Part of a small language model's weights: width 576.
MLP neurons of a small language model. Each row is named by its layer, matrix (up: input weights) and neuron, and shows model dimensions 400-495. Each number is 128 + 24 x the weight over its row's rms, rounded and kept within 0 to 255. Numbers have three digits each.
A block is one neuron, or neurons of one layer that tend to fire together. Before each block is what it responds to, as a language model described it from the Wikipedia text at the highest values.

Main verb after subject
L2.up274:120141088132093133121111119132109155086101155134095104143164149123108122131124140140131172150144130144122148128107105167129135151141166094164148097168131095108111117139159132098146126134133124133167147091129080156129150137112135159160102199129151116121100127133144118127109140091115114120
L2.up681:152127125124102119136171066114130133147149141152159157078143107126158118079148148120130086118134124125146130113128142138143132081164141128102097083168114100150143106127148162128089139130162136152163126177072112163131183090139165138123101192105118119150123156135130117104142123079162132134
L2.up819:105084088087150094129131117124103161103075168132126138168160130123096103079119175140128139182096084132137131120065130132152129128159130114116113129106187117098123103142132115103111136152100140180117119102112064128104151151125152154159130138106149140104151135118134112155150115072153143141
L2.up855:153091121139124097095131135122102106091167168150135126136115183086108094126136161110155165131141136132096107135117146117111122097136130129132136111118163127106150123154108095093118165118176147137120121151099091098130156122132135184139126181124124126103099142100173153122151141121107172124
L2.up1062:138149128107152101126152151146120137137065146149117162120088152149158122114109145116160121126061155091100130122123085130168172103140090120123135154134118125096132132151128142123108092128145122120150092150138088112098156089089153132155129146115114095134151118153153159114121126146135090145
L2.up1114:150107148093087104120121109140149122085121146143116134119127139141118118129144189133104152154105146116147124143123107170135120109140124116129107104120138092139107128140150109160142116161124120107143150086105131132190164159127088115147141164093090098134125101142123167156145110114097110111
L2.up1251:146118091109159155096126144174110143141107149153130114139122134131106145108148135142146126145112077128115136108150158109116127154160137130105119106076128106112133119137137133108166184154133150149125144119118132165106150165140159090136132138095141118150128122133116124131150145115132095150
L2.up1651:132103139117173115090115094098146122146151161071126150194115142175101112128166124098138097075126112152148060125109103158163129133125090122150122134084150074125124090128108151101118128152135136155164160152128138120092133166078135092087099143143146166145119145169152152135090114115108123140

Mid-word proper-name pieces
L4.up441:106066167141144157099111089120146107091149131136134134108133053112157096100140120105110113119083110142111149103160076180117100118135187136090121135073138169179118085130103151146150101098180105112115152134119122174126122091160156106122136148123117146156124109148144146181112127119144116121
L4.up590:135144151122138115164122124105094132116098168148138123105121138150141146129082153131140090135132085131128145138128087132110133143079154116108079111146115115112131112104114141148130114093161142171121119116134068180125100124138130124116125167141123113118113174095103154129092125140082111122
L4.up747:102107143095152138136143118175113136099184116122171104152136106103138148078077103110121128107131113139140121103158116114156134128123135142115141128100147104151104118134134148147095109146157129114138169118162127099133113065108149129146133163104121170113119120122151142161128157119142102151
L4.up813:145117133168114103138130113111133144117107140164146153131128136132134125137091138094147150138124168123134120153135127129132108179122110105124101128187149122101124137096136133127147131104134133122169170097176179192140126125127146132148168139136149111141129124114132098110139103101143150139
L4.up925:096130117129122137151143113177131092129150095168105114131085111153160151146112159138113137129090109146106140107140131126102112180106156136109122140144126131109127094099164139145121108109130129163122080138153055163163075099120116135139101133183108138121182137120085130133145088128132129152
L4.up1076:151109193133163152138129090126160147088141106157125132167113162135139165126125162162112138122141131168125122139099099059157136105106208084098126153149136128105106151125104080145150101123150125082158128083100098129148134138132159136135135120110139095137115119076141148133134119129142121096
L4.up1508:158160110119144128137139119111124168132107114131120120099125114125143170115082135142077135134142122172102114122129110124154083130083191158089141152087151124121105148163145134085144092127117102073136153158173104117189129109160131108134146120108119060163166129138127116149092137146127141151
L4.up1703:150169177095155148097111155101111102109095099134153096130133137199109125150114123105144112113135100115142160117147143150099123096111167157123108185115144128117174129110150190148132111121123126118146098144107153176150137115111119109164129115168106093128126104100116105143153130131124127137

Surname-ending word pieces
L3.up1212:109115149101143125123116173100143108099146144148131134121110162131124129140080160079138166131120106118142123132120106138134130104116168124125119135131147102138165132109166138132142108124157150113149101119100129125146144122158129109146127118171092119088106132131160105147134081090160136114

Mid-word name fragments
L2.up87:134146154073132101095146120110114112131160131079135102140119130095126112153137147115049111084134107091113113147122110102122086120108106100102137130094123091112139121131106086114136136113129125146136158166133072109129126133162113126172161170128100160095152126140107128136134107130113099118
L2.up251:128145117135112107147119145108116121148123129117108074136113111167112110152093122153106080121129113162151156120148107174144153166112083083099144107162088107109130140110121153118117150110168108132109141089145115153165117149183107114136116137109124077115139135138137124113141141095156127132
L2.up556:120150113105088159086134135083091145150154093155112121139145137106149122106132136092148126112096139115145105132131095120057135133101147156063122123120093141122118086102138149135121157120177136135168066141129113107159127090139163117113123142150113177119119130124133063134129128106156162134
L2.up1115:146148121145137074119104117158136108090115134144087137107108130148132155099114139121100128126129132160129170106105161142137140123113149132118108128095110103107121130128130119126154117099169103136093175099134117153120161111135123111159107175144122115104072086146127100157111106096136164163
L2.up1289:085142135099149140124123115157112070138149163139095138123118115142144137136087115116081187123102136089160114134104170093124173162127177129089128113114126095131141122130110132125087113145141116124106131144114149113113104110156119097111137120117120136134119057146102104154175159138130110146
L2.up1291:101112150110133153152145115186123138167141140153139184143131126169136142133102126159131121116143122105107134123140108129108125110119118131124116103172104118106131139153140073152160090128150127114168108095202091143141160101098161092095172159114088120120148120134124162114140126162098128116
L2.up1323:123153133107114128124143100098118100123116122154101125133119145133167116110084126102128211131137113151109110096139102114115131108163134094114098088133072135130118095126135124142134076115124100098108184126084120121099149108106173089105117154119161144161102133184143114176125152171139105171
L2.up1344:110125139128147143145156094149142124131160109129062146118138108094108136125121093080108135119125144119110136107134155162127098164116130102152131129140158121115108129135130112124139118164157153099131137118136158103141144102143104119152151164083135162162123111164157145142075164119080100128

Agent-noun suffix completions
L2.up124:155125126158143137147142121091108120121161135101135145151126152166131147149128138149122153113144157157106146097118138142135195071103093170105154131146172116132128094121140117107078161094144140129159153119083113139133155098140186135112128144104095127145157148165095120112122124143127107149
L2.up447:104131145121160101136149092138104148097154152084128092183145127157137127134123097128171068099133130158121084120122123116125151122078116098130154085096117101109115132113174110132112110127113106080149130133104138145106153104144095120092126118125124105151118152135151134104109173098116127138
L2.up473:157150113132167119153141126136146101161180167117140130143120091141128153191147115170104138100108156111145120141093171155153146107143095112140121137156131102163142116093126116109099159108127119097130109123124118151104134151158114132173127168138131151155148101165149156103118106119171081106
L2.up508:132184112128166134118107134103133102116101148076197134147100138095138120153134139107163118088134097148100103108131118096182111119096096124109102118105152142116147098098134124121137157108126120111136139122097175099088153084143132130154106134157131093081098136131120119102126112129174077107
L2.up542:125079144137124131143123115120133147137151137145151124113108154136129115137140160118148139117118117100183082111075118147112110111133119121131121103102123115139143112177129196118125163148107118125155124112058153081152116131135137101151143111144121144160084133114105112159142104137123139140
L2.up654:102144146134119160117119084123091103148129157122101154137116107127156120120154136149181131134127148065137128110126105131106148110084165161128135101150147122155134132131107146129094131123140179127086092108093139108111090081130160115096122098113136058114127179125111147125127081183162108118
L2.up987:078110103143170155158141080131097134153169120108123107121138090158154152128123068127147145081132094180136122115142083080146161113137193107117139127134082131132111105150154155130109089102151157135097140096085147147100156108112130101131129101147137084115103115120144146106105088111122133132
L2.up1286:141146135132119125094131158128128089129106152111156117137119109132076145115129156140119113078122104134130139099078157116125109112142112155135099177113102133147147086137126168130091129074122131170100096128140147086156157166143170115158129131128137082209110122182125133146103092133145121146

Surname word pieces
L3.up1525:124172124128160169155093141175120131115166159154148094119117117147130104135114131120159137117081117101108149090110101148112141118097126137138162087142121136097131140127170145115152128119153134131086121119136164149152105149143122156159133114191171073100142165117132099151163118088156165143

Main-verb endings
L3.up622:156107070098150121105142134148115172122110162138182104126141134144110103149134138109166136141093109127170167085155121114160168152156093113150107137113121097096115117142118126184110193167165101187100109133120098112147143118157125116134127139089097146092093137112169106123133112117151115129

Definitional article "a"
L4.up566:134092138122167149097106204169121165160116108156122171121152130158075113097160192151112081143149122096136091172155141101091174109106118098130096100149118133084109120104127121163115149150127152134130130135168113124113154068142124119085140169136125121185150104146117146111151143117111154129
L4.up615:127122078155143150147114111116114144136088119141152114127124138115114103104187164108140129144145130138100118140133124157113162098154092144150108128053114118129139087153132145132120145126147124137143112081144153149161138080129127066144119156136090097153121105109188138098140164144128096108
L4.up629:128160138136181111056150147163138111165110086132132138124135098098169124125128129135154133100114116123145153124120139109158092187106105139116124108141145110121135107136129155141104122149101103123166157079106157135115163087136057125124170141099177135116109108072128149118115086129152169132
L4.up923:139168165127166060073085120155132106119088172151061105104132117161141105095148143105123145088107140171103119121112123092115152132134104137114130106106114102165117156136132125108112118163141122155096129139120134065106152098168116132105114133137136173137121109087093176111101119120126193123
L4.up1063:150127119157149152144183141147140109113134131112132150118155116137100150120123174129126132077110115143124161098100121143117139148152121144142137124107120101098155139153077130137150113127134138066148168072129104068120131139123152157151152107131132139168145122065140118097123110149121134098
L4.up1093:150163155109164104109122099161119125135088096139118116094125158134152110126114145145139084110142145130125118178138185153130119106144129144098118129166142090108122127100151177099098132125099098142125131166129130146109092141145147100118103138124145108164084128156110129099107154117121099105
L4.up1496:125111166123086126102099107167111073196079104119139108111117116121095123131136131134069128105072140099098097152115136111115174120168074155149118158143137073139132165090124142129145161184132127156138160143098143147133103115114078118127108144146097156147143106114099160143117120120142156122
L4.up1710:120136105087150112089125130127135132169072137155131132105076134117155112116140129095145128129132122132072143185145130150105176149131096132092151135134156129181162146185123160106125167128159103112149097147151126144112142160086105121110165116148096149091115095118121129077117150106169112148

Predicate after is/was
L2.up141:117089135102120124130100149181138140108158116130167130104125157146093084175139144131143136096151158120116111156104138112108111101142124133142132141132089130129124137139132166134108152124117131109115136145170177100164149132115107117113132205145135174131151133119180145106104125136151159127
L2.up520:128094108098091132124147136151123154106118125132128138097087133168096134105138117115114106185153126147095099143092129127114117142139109144134173098136129153132133142137136141158135131124149116126161137110155147120143113128096133111098115163118142151113145094163106147114146126098149142132
L2.up741:154149108114098097098106136159108177144152115180158110132086093124132093099117154123135127148108125090143162123180145118128082114162134140126132121137146151140106128129111112091080122100097123143092169129144130158129126119183123111100115133117167126169157141104098106115121156144117166120
L2.up834:142090145104131160145119116166127108151128130138102078111178139113133130136124124133136124141152123131157138137078127073118109121159104134118109138129158127166107096168119144120137151090133147116118138165116160096146095096125102086146129149152141115145109097119088166132146119100155137126
L2.up914:157142131128124141122151113157124161142062133123127116098136148084071119166172097118122124129109157159129145150120113089107129134092117131092090094108172168120111127122122087152076122124163129164137093115133139180146105090152146137104157128135147154148112106156180102082058125119132158136
L2.up938:115112141170187113112135108122127166085126124149151156100116118139175079116183121140132139154128152127116122141110086104098126142081134110141131159128130111136160148147115107145075112118139107137134126117178129126147123158120146166110131179102163125135142166139122125136150115121174144082
L2.up1149:113126121095075097074140119135162115145113171105147165140088152138096137120131148111106118132146162126103101109091141123144111125151111118134124117114121124172114141097108117104103120103136103143110142128100133132149102095126086127105128164125136122147113163108151164117164083105126127109
L2.up1276:146154138168109149122097164109134148126130169155175131184104120149133115159143167145149139136111085166147112137161162157136107172131188129135111101106133083113062107151117165131119172119136105124144103112130123151131169119099158128129124149133112117166169120101152130153112141113179132148

Mid-word continuation pieces
L2.up231:093129084147125078148155102128130124155103089099105186092136091139113127095106113132145160112122086144121074119126138129099092108129141104116116121131117182133149115147139106139124128131109135146121124114104102128127102129125167120137127165135098124139146072126124146096138081078119091092
L2.up517:139129161121154137094129154130144135128139101098157097114143114113116139138133105167119136139140147149088116127093156102190149126148140129112153155082091131152097121148102140128161120106123159139131172113131157094162109095129130110152122159100145085104132098098139161102150093132143105115
L2.up580:120099121169128081104168126112117107135165121150139163178113145169153148160162157088184150187133088102143120084137157125118151093105079125128143122143124129155143124098140160106150123173118134122118129133114117134123112097131122093125107124177155101147096122141071121109115090123185158160
L2.up815:110145105157133108138133100109155116138120142118139125132115142089134116083159131107160154126168131154115145129131139163147133110136147133093154164181107125158156074182128103143098131155130098100146142116108104111127117084104116168140086130140143070100146150118141157109112135132162132083
L2.up1112:089077123098127140137126164117151108133155179156143130145126133148116087145137132121163149095131098131118107107186143115180133162137060150186121131106134104105140104137144135103123139163108125117154145115074092117122138141148141091118147139145137143113093136112131137131140099123127115147
L2.up1415:145144137120141107133148165138141152129094092118080132138103105110143142130108104120156158117160167133111105130107115168114107125173060120114168129152074148131166116051156156116109117116124146106127147102106127137145112102136156084112122113089157144159132119138124149100135109117142151176
L2.up1656:108116135140119148161116122145173116148085120145144162111109127152154105118175141136150098089113151115130122137106128136111135134137163122139140134137137168133118126136125143087147153131158108129140131100135110119131112123143120123131092123162133089118114098109121128136102104119138133084
L2.up1683:141192161119141172102120093117162158135120120097127141147132105134087097096108156144161065097169134134133116112168125094145125111148100147123136172113149145124125115096128150118093119085132130202124154128149162120147148144110114177128112142127195118147140111150125098149143103143120155097

Agent-noun suffixes
L3.up893:134142137130113115127120114141131150116162145124129150121128141125094160091148143135105119142095143113141160102145147139152141141091108162151134135175134150142109129116150182156117119138143169112121124177142120130106133130149124166172194146098147139153075140144141192164099141161155117084

Clause-linking "as" after clauses
L3.up1356:145065107130085101157131106119103129124169107129132131132121090136132149147146121127128133106127106107133082119149104134098101147094123087127166118112138110122127072150134113171160101094148167128134110116159104128174086102136110116142149102129114116152153143143128166136134165154166161087

Definitional copula in lead sentences
L3.up1589:127103139175134107150134151108143155144090160159160134121121130139115097133168160135097147166159108091123153149121138095152105130129127096121164105125094140147120142124104189148061104113135139152132152098087142099160167076114150111067154110154171082127113142146142100142186130100112140120

Main verb after subject
L4.up151:142136098111162128093083122134120171139140124141145119098106144112083167132153123168156120157165153140164133123133137125124178150162099155107138149114087122126143127168133131148168155119118109130067153103141128101101119121151168133104141160106128162135106121122138119062102150116117099118
L4.up171:084107143136190139116132153119177139110166133146091140150123143118102128122106152104143110128097162150165136101144118154125189077112135125152107148117117109135147127139126111147143150136120132125111152074154133114093086129136085137132173155139164107122121099116125111122112128136110105142
L4.up209:118120077100157131099135145128100153118095168096143139170148133133091103087123166107122139183090122145123137138114125166159137135143112144131117150110133104140123117113157121162144165190149123156107121132128115131147145149120139115136114127134088144073136126123165111132148156137136103129
L4.up606:175127104133152126129138144149162149085134103121178148143102167112118141137124146153100121193093107166181152138098091110118136171126092130126089135186145114134131099152095114157151152146136099139139106142114109130115167149102153101070107092102101135093137136064122105148107093139132108126
L4.up917:145145108113139108151137133138111171128128071134132131117183133158121116124122135142124156162130129145126131113161108143177133126136173111144095149111137159138134125069096160151143090138141135127101121101097120149081099163158123178121133111129124128108124081111139160135157104090138127114
L4.up1164:127149103134147143125147154120154150150077128102144125124126104146136141123149154104117101122094118123122139106145093124169129177145131158140136182098157097112079155110094136166144135140174130113137123123127127101155125135129103119107118147115127188112136101112126109096143140136125095157
L4.up1237:131136100100135133167135152131105189153119128103157113096114126132128101157166129113168135117100104129136166082158145133151171127160123127129123158173080088112085140143106156176137158160173109147102143150154087135108104158139132150141083125104112154103090115122151130092111124114129125113
L4.up1662:151124087130133148133150157145092148106123109119130082136127117118162110108133137097127122110116110143113116092141144134182146108152083100106150139121136148129111084127117116155132126096157115128183085127110137142148132139105121155110147133083136095128171120086164129116128139093146150119

Abstract noun endings
L4.up65:115166143119114140100095088129068142128135097109173147134137161083105096108167131204148111132103116113143140113126116138144096140165131138158167130101135159133112116139084138184136143146146151118142144076133099131104144143171107125145169137157102116140142141100101153089116139145134175085
L4.up179:112126102134121152098157120164154136111069080100137093102133167125139085134157141113141130140144106057140125084086150128145182097099106123134077153115134096138154137116169161087125128095129156117120175118153154138143144093087160124130156150107128149135137117082128123106110136138170118114
L4.up296:102145109111162150149161097133115124114088099119142136131139164125141133128143110144123154162128140152136118111107168139141125146103100147092123087152065148122110123141081145131157111136135145118085124090152108130134108108104113137118150139139145102114147149102132140143162123133102112136
L4.up477:113169135138118132122136119162087182134113107153159119159136147143120147115144145130123138123123143119144120138102155154110105131107078151111163107168118155095124130140147154108109143137102142080134142121089101162118144105178135136146178178144117166155160131102127148111127130104163155116
L4.up488:097127112146145135142123127121118102116092135103187125122157149144141159139107147115109139133124140156173138108100170100111114130125131114121096149169046119135105136120137148146122141166111104137108101084136091128146136153180132160149146119137140108123165148086121140135123095096106148119
L4.up694:146107059119116152132103113144089108145122098128105113153150150101116154105182149162157110115113082154115108107104148123090144133107121102140146077139105137139082162118125150108125113122134126098153090120151137132119153142140112123188163149140144118198121132191093123102149124124178157138
L4.up744:124131113121171118108088150130126157101121130108158138109152116095144104080141115165122155158151138081109118125138161081117132104122088100182130155119126136071105117122152142138107127147148166109151142140108114098169108146081145162143151143108122174138150096153133166140147099171131122109
L4.up1159:144105141124123127167118114136104154086135115121116116093141105163133114107127151108122141136147162110136111122153119102140139138104118118120137121144124142120116126190139158123115163094165133107115092110146120094107134118162156094098126105077117142139160105127135123077113113135144152093

"as" and mid-word pieces
L4.up30:153091139163111129120146120123144133127112128113149144153088141096174120080135150116121136106136163118076137125128185140153152074132116114113143104119091135121105145119149188130180116177131116157103115099098142146102103102164116179153145104174105108155132144088142095094170145153129141112
L4.up111:126105114162066126132125152134137162113120133109121131159107104139132119114127113124099149129090112091133129121116081139085128123125167140142166101165141129076177121163131101158146138134134134107080139099191142088122108092123136114125078117114129140162142131144139180127153116141109121142
L4.up430:078073120105064111161152125133161139122150105172127090146163122173155133131135102099115146108130146108132120175142062097121116151121173108107123155120129145146140115081099126127154144092154113112122136128131131125126130132140089111147146103136149175113147098158141099139158161082097089144
L4.up845:090106133105156086131159124091130150115149135141127124160163116132104114112142098121140125104142127126089128126154155141126129130115096087117180130107123098115180130143122157157106106102126135138105082116156135137116142144118131135123128161107121100136150141101107124119111149098142133085
L4.up1133:099089154130068149118128151153123155112091104105143145174156125135070114145098123144158094110118150138088158108105101112101098095140153113142126111085131093133067163126087124147131143145130144116131192136145129118076171128120114152152111143134116151143129096181143176092151147120150141122
L4.up1239:130135114123122116158129093110141161155093187131142136116141123127148091094120141093125115139120111116101128147176092124073115116125139152192096113108138139138111136120141149146122125171134113154143155103122133126098142118120133122122120145113109188125143135145159106130119119091107113109
L4.up1429:146141117090147129112174148134101123124143088122132125171104153140131143092183158125127120118104130131099125102106106136113076110169122137114142096129132103094129126083115128124158130112131113123147196133144100105090121108125145139149113117090133078139160096112120114137150110111086112134
L4.up1659:130124038120095092156132115145129112134087133109155126147117124176127113122135113100125163129092127151069141092102115145116140091137135110134134137170151122084151085148119122155116136118144149121137123110149161119135136119132130141099126158082129152134175110137090103104154134110131166111

Abstract head nouns
L3.up355:121154111110140161112139113147116148101126108163114142132086144085124122114138155122120139104104133150096128121131163107138162119132116143129174092127096148161130144132097181105140145168157161111133127106128124142137114134183136137110112165133152123169142129120149156086175107144144124106

Word-start "c" fragment
L4.up485:123134100129124095150123102101110127122143129147093102129116107112095093130119150135127110145145128123113127151103113125078131162140149151100062140122114130145145072093172114114093130117118158086077163114089108165079140149147141144145176131116134147157139147103120164138141064123113162125
L4.up564:143143147109094115147112157152151154155173113129115216124125099114090138151126117109135103156152139118160097144110124107111165143125143176140089137101106167152117093111109126139167112134145123152119130081137085113102129148148149098093135140123142100142119086140080136116125123095106100130
L4.up898:109139170111123164136133128173135142107124141145119108133140109135113092092109175132139118103127097124174185141112164148096107141117188120109124118132105110082162128163144145131127125087160163156109142108145124139157113084126089105146114089140093136117145103111123111143141141098144138146
L4.up1046:145120124139068110164113091124138132116117117132118111086178131103132138166123160074163097153119124109122116135106125132086121121182131135134092110101148118144153109123129091123122103159105142137119085103164069081104141152142128158141120111152137148100156131166103141115111165092106088143
L4.up1087:138194133141104098111112116153150162112162135126154136130094096101132144134137089196117112159130157062127137151103126124084097058126164185115116120145104128112123121129167129100167085093146132170112162092156102115089087126142133123125112160147079145145132139108128163113194126118096122106
L4.up1154:107159065132144128126166102164128135093110104157134125097148147150138120122128108110127126089097143123125154077153120151165113184133116140160163129141195151128111116155182122171128098165161151141107137087139112155121112147123137151147121153141131138126134119117147139097118081116154137136
L4.up1160:121118134134131078119150123109136073170092126139094111170128075169118119128119140081121111153115141125134128101106085152098139145134091125130154131101084101108115125124151148124160127115126126179140126076126099146130122147173118101122143157130143128128158116114127162146100158097121152110
L4.up1373:143129146130135119137134097154136129121105104127183106147137096154148113137102172113172119140071184118123124101128123168157126151179109099149158149084197102120121133157147093146181114161104138151127143101133147118202100110124137114083096164154068170091115158137128133143153117133128162181

Surname start after first names
L2.up17:113095136117120164103163077142118102114102139127108110117120123153160114087105198135119097107118132128128106104132101164099112156124140088102147122140152121124135114127084123106160138160127134131085127121149124135120123145130107167121057141111096120122103118176116070155162096115148161176
L2.up55:069113115116138121137126109153089100127085133109125129109113075143124095153117147115164138139138141164129138082153124116120101185135141072157169139174110146136099152121100135128121106116146143113171151137138161172165108139130122109147095154149107128174126115147097097154140107112141154120
L2.up81:093088161141128115140166099138116132099124109145117138106111131139164141117112161139074156104142093136177123131146121150100150160169109131113178135103190085159130106166122068124165124143157139141075129144120156140188076139149144111118083087149102149141125126171152139141126121122137158141
L2.up98:144107171149091116144138078146110135133056109131114079106120122137120125129133140139086123125070139141135186120101112190120128180134133087161105112136190139131119118185106110097118128119155138136133122125164106132123135146144112129136101131123105126149112127176122189176122115132149113163
L2.up582:114113113142122168167115099119145122133127185141159096160161152152131097153113113131157137107066126113122164133100035148133122146125110128170151152126158111129116151158133085135147143140124140144086133153157138137160105168118131182134097142125128115098149091167084101133165113106156114150
L2.up1280:157101119128125140137164098146103124119127153117113098109146128151138139125105152135114125125108133073104151085157110115101132137124129087115147190149169165116128103141101101130120122149141143126107156179167104140126112112141152126102114138127088108122103122149111140155143142105170155131
L2.up1363:095115086135114156135124080143107130111119127094172105120119107124143067118081130089170126113133101112146118145115151127099136176129128162140171146103140106124115135146118160114121151126151096120116178104123151112130077159112124119098112144142115116131111146157112134129106136137171143151
L2.up1515:125154111133123150169165087144171144135105124074097111134114098100143129141101125123110137154158103118178131140105087099055186178149133099083163110150142085108114142111137122103117140140152158146115155131135097132125092134125142130155054147133136138099096132133090165115107123117173155125

Head noun after "the"
L2.up268:140135102131134160135092172143103116092114135142083122169155193140122127109136136145117092123091111097124141105101133113102129089130097130185136128187111130157097136182112130132163130151111087098124118087120105131120089151131143147141119120114144114114125123114156113133167147119139111119
L2.up499:103172107139095150124116120097130142101114159135149073148089133113171133132110143106154111129154174152133093134122103130102134083119089134161105096084164149135123145047126101111122064086118079101150103070132095119108115124146166097090114118149119101138110102115172145142146127147128127138
L2.up707:119160125089109143133058148130117146099143135119153129167133117162160100141108104115123099122107121142144099140140131119110084154148128131103113121107107092114116150148097145116116120134113119116128107113086081129105104179113103146101112129128196124088143107124102138115129160158074167148
L2.up871:120098122152141142113130131099156127117152108074145144150120163124127136130112117118142130119169106132091058144152142082137086110135120116162149095144137128148087128142174133140154100109162109108160116162121054108140124111135129139153111150171151126106177081123100095124124131134127127135
L2.up908:088119094152162133107132091156148109152161126116091173148185121141144094154089109095087114110107140133088152128100135128099127151093150110100150083140141158146107110090178131129119143109114133110152163123107082139143131126075137171151145120146166131133130161137161117144131145112137099088
L2.up1356:119078107179141141094117129116108097137105114113148166117119159137136106154128152161158134132097135146143179131090129115102137092115081130096158143136130157127148113154128109132116103130167112151147091107123130129150116136075154134122139100159107126154136093118181110157143135099114136135
L2.up1544:105153072108121128110109113118155118158127148132161134102099105150115200156120120141087102117119129084081149120109125090086140179065138102165149098124147117126135104134101127117126105119137096082134084117153142158146125120162093110080133102107109118107128130143163127168139105132128091100
L2.up1703:186167085152135098120131133120102143150144156150141108147097106137098124135149120138097178186091153138148135136136134147075138154127152176158192127112163145137117104094111086147096104099096136127147096071131154140119146148119117144107155155160167137109131152118146147142147137124134119114